Weights of a small transformer language model.
Size: 10 layers, width 768, MLP 3072 squared ReLU, 71.6M parameters.
Architecture: no biases in attention or MLP, normalized queries and keys, capped logits.
MLP neurons of a small language model. Each row is named by its layer, matrix (up: input weights; down: output weights) and neuron, and shows model dimensions 400-463. Each number is 50 + 12 x the weight over its row's rms, rounded and kept within 0 to 99.
After each neuron's rows, "raises" lists the tokens whose logits its output raises most directly, leaving later layers aside.

L6.up1140:41 74 43 31 72 24 58 29 44 51 66 62 52 75 52 42 67 64 59 44 45 30 57 36 44 55 63 42 33 49 30 42 52 49 75 63 44 44 50 34 59 32 39 77 61 21 74 45 45 44 47 37 92 37 49 51 43 54 54 38 34 52 51 52
L6.down1140:49 33 56 45 61 67 59 46 58 59 46 18 43 59 40 69 55 47 43 46 46 55 50 41 58 49 73 41 36 51 44 41 73 24 52 35 35 36 45 44 60 51 54 60 46 56 82 40 56 52 51 40 55 23 45 54 56 67 45 46 45 48 47 52
raises: "istant", "ist", "ist.", "erv", "istic"

L6.up2275:45 41 46 38 70 39 48 74 26 47 66 43 47 60 59 41 83 46 53 57 37 55 60 52 48 25 59 36 69 41 60 47 63 35 67 65 46 50 57 72 55 50 57 62 50 62 64 43 57 32 57 41 57 63 52 52 43 49 45 62 43 56 30 54
L6.down2275:43 25 37 40 83 51 57 63 41 56 32 45 50 58 38 48 48 50 44 38 51 53 55 58 40 75 60 49 51 66 53 28 54 45 57 57 32 49 36 53 66 56 53 45 44 56 32 65 74 49 45 44 73 44 30 43 31 49 76 47 49 51 48 38
raises: "ley", "ly", "igned", "hi", "hib"

L6.up2594:42 57 68 69 51 62 46 27 61 75 41 51 73 31 61 51 56 66 55 56 38 49 53 51 54 43 52 51 35 15 59 41 41 72 53 36 57 74 41 53 32 53 69 42 46 53 48 58 22 48 47 54 42 68 56 28 33 58 79 35 34 40 59 52
L6.down2594:50 62 56 66 58 41 68 47 34 44 39 54 69 58 56 64 47 62 42 69 35 64 69 58 49 39 42 63 51 64 49 46 66 51 47 57 56 43 60 46 62 60 65 43 43 58 48 41 43 42 48 38 49 57 60 46 46 31 47 44 56 42 56 32
raises: "cy", "ate", "ship", "board", "c"

L6.up2752:33 60 43 68 46 53 66 45 44 57 43 38 44 69 54 39 51 54 40 32 40 72 49 28 52 53 39 40 61 61 38 29 52 59 48 50 42 34 60 62 64 54 51 57 56 39 54 59 37 39 28 65 57 32 62 80 58 55 46 34 52 48 75 63
L6.down2752:45 71 62 50 54 36 73 29 52 74 46 33 38 47 48 51 55 33 51 54 52 54 55 33 62 62 55 30 57 61 32 47 48 56 52 45 48 23 59 49 56 50 53 36 31 39 66 34 52 51 52 36 51 49 89 54 59 52 51 63 56 38 47 54
raises: "rupt", "roll", "por", " president", "inth"

L6.up538:43 59 39 62 55 45 57 56 58 43 66 55 60 54 60 44 51 43 44 47 45 49 44 54 42 38 50 54 57 45 49 57 58 38 50 32 53 51 50 51 64 40 50 38 38 60 49 56 51 33 33 35 42 49 61 73 86 74 37 35 52 49 48 40
L6.down538:59 46 41 37 48 44 54 45 36 63 59 38 60 52 52 45 52 45 49 44 68 26 47 30 55 40 45 35 43 47 53 45 57 58 51 53 52 70 40 41 48 65 64 51 56 71 67 51 47 53 50 67 65 32 41 57 51 37 63 58 39 39 44 64
raises: "field", "ter", "el", "els", "er |"

L6.up2408:50 33 44 29 39 19 57 68 80 72 56 43 45 38 36 58 45 49 44 43 46 48 43 63 53 69 70 34 36 67 57 65 60 43 66 72 59 51 44 68 50 57 39 49 56 58 63 47 60 46 50 63 33 67 26 51 47 54 66 39 58 16 54 25
L6.down2408:77 43 44 43 58 40 50 53 44 66 46 42 47 33 41 30 61 70 63 15 47 52 46 70 35 55 51 33 36 59 52 49 47 56 48 49 57 32 66 63 53 56 42 63 47 54 51 40 65 43 57 57 48 53 49 72 30 39 61 38 49 72 33 54
raises: " age of ", "uel", "s of", " husband", "â"

L6.up63:37 38 32 43 57 60 40 44 42 51 49 40 55 38 58 44 57 54 39 46 49 52 43 38 46 68 55 36 64 69 56 46 52 26 54 33 44 47 57 49 39 40 45 36 61 46 41 46 73 26 31 36 47 40 38 53 54 61 29 47 64 58 41 59
L6.down63:58 67 72 75 73 59 58 64 44 39 45 77 40 35 37 55 66 63 22 51 43 43 52 63 78 55 65 25 44 66 60 57 58 58 35 54 35 45 38 69 47 49 60 51 56 59 48 40 55 51 53 56 63 36 55 37 65 51 47 50 39 42 66 67
raises: "iven", "any", "ior", "row", "ome"

L6.up2357:64 77 54 51 55 67 79 48 48 67 63 61 55 33 49 39 55 47 49 58 67 71 53 34 50 30 60 43 57 54 45 35 66 46 47 47 48 40 63 42 39 53 26 59 37 34 54 41 49 45 66 46 51 54 44 54 65 51 49 53 48 62 34 62
L6.down2357:60 68 56 57 39 59 45 59 44 38 73 66 47 37 37 63 52 70 37 49 34 54 47 45 59 41 68 65 60 42 60 58 70 54 58 62 38 59 63 30 37 43 33 34 28 36 40 47 45 51 47 61 69 54 73 33 47 58 39 46 33 54 53 61
raises: "iot", "sey", "erman", "ert", "ater"

L6.up232:62 46 38 57 60 70 38 55 67 59 69 40 44 53 52 61 31 64 36 56 36 36 64 56 69 48 35 41 19 54 40 60 72 45 65 62 57 33 52 55 67 50 36 49 41 40 50 55 28 41 48 62 58 22 39 41 28 63 32 36 43 69 53 72
L6.down232:56 66 47 54 38 50 43 60 56 68 58 41 52 46 47 58 62 44 49 69 45 33 52 48 43 47 43 51 44 50 39 45 65 71 63 45 37 67 35 32 51 54 57 51 33 53 50 63 47 47 58 65 23 35 83 47 53 53 37 59 54 57 55 44
raises: "outs", "-in", "ality", "iment", "out"

L6.up1022:40 53 48 63 52 41 66 54 54 50 44 55 71 35 54 64 57 41 65 55 46 46 40 46 39 60 62 37 56 56 36 76 39 56 43 50 48 56 58 65 24 48 40 49 80 47 38 54 32 31 55 35 41 46 42 53 57 47 55 47 70 42 50 51
L6.down1022:36 60 58 62 47 43 50 61 60 62 62 38 56 50 64 49 56 45 59 60 54 65 40 66 57 52 57 15 48 59 54 65 46 62 34 56 47 42 26 44 35 29 49 41 54 33 43 51 54 69 45 48 37 40 57 51 55 36 62 51 54 44 37 30
raises: "ished", "ia", "ias", "ia and", "ient"

L6.up1535:47 58 63 34 57 67 52 32 44 69 70 54 45 48 63 43 57 40 50 52 86 46 47 49 41 40 48 58 51 50 54 48 39 42 57 46 53 50 41 54 41 32 43 64 33 40 62 60 59 36 40 43 57 49 63 73 38 35 55 51 44 34 48 65
L6.down1535:60 58 45 61 54 57 56 64 42 57 74 60 37 61 39 48 73 35 50 55 64 79 51 57 54 51 57 45 16 60 50 41 33 50 57 53 48 63 67 57 59 46 64 50 41 45 62 47 41 52 55 53 61 55 46 50 40 70 75 41 45 45 48 49
raises: "ano", "wood", "anic", "sis", "ras"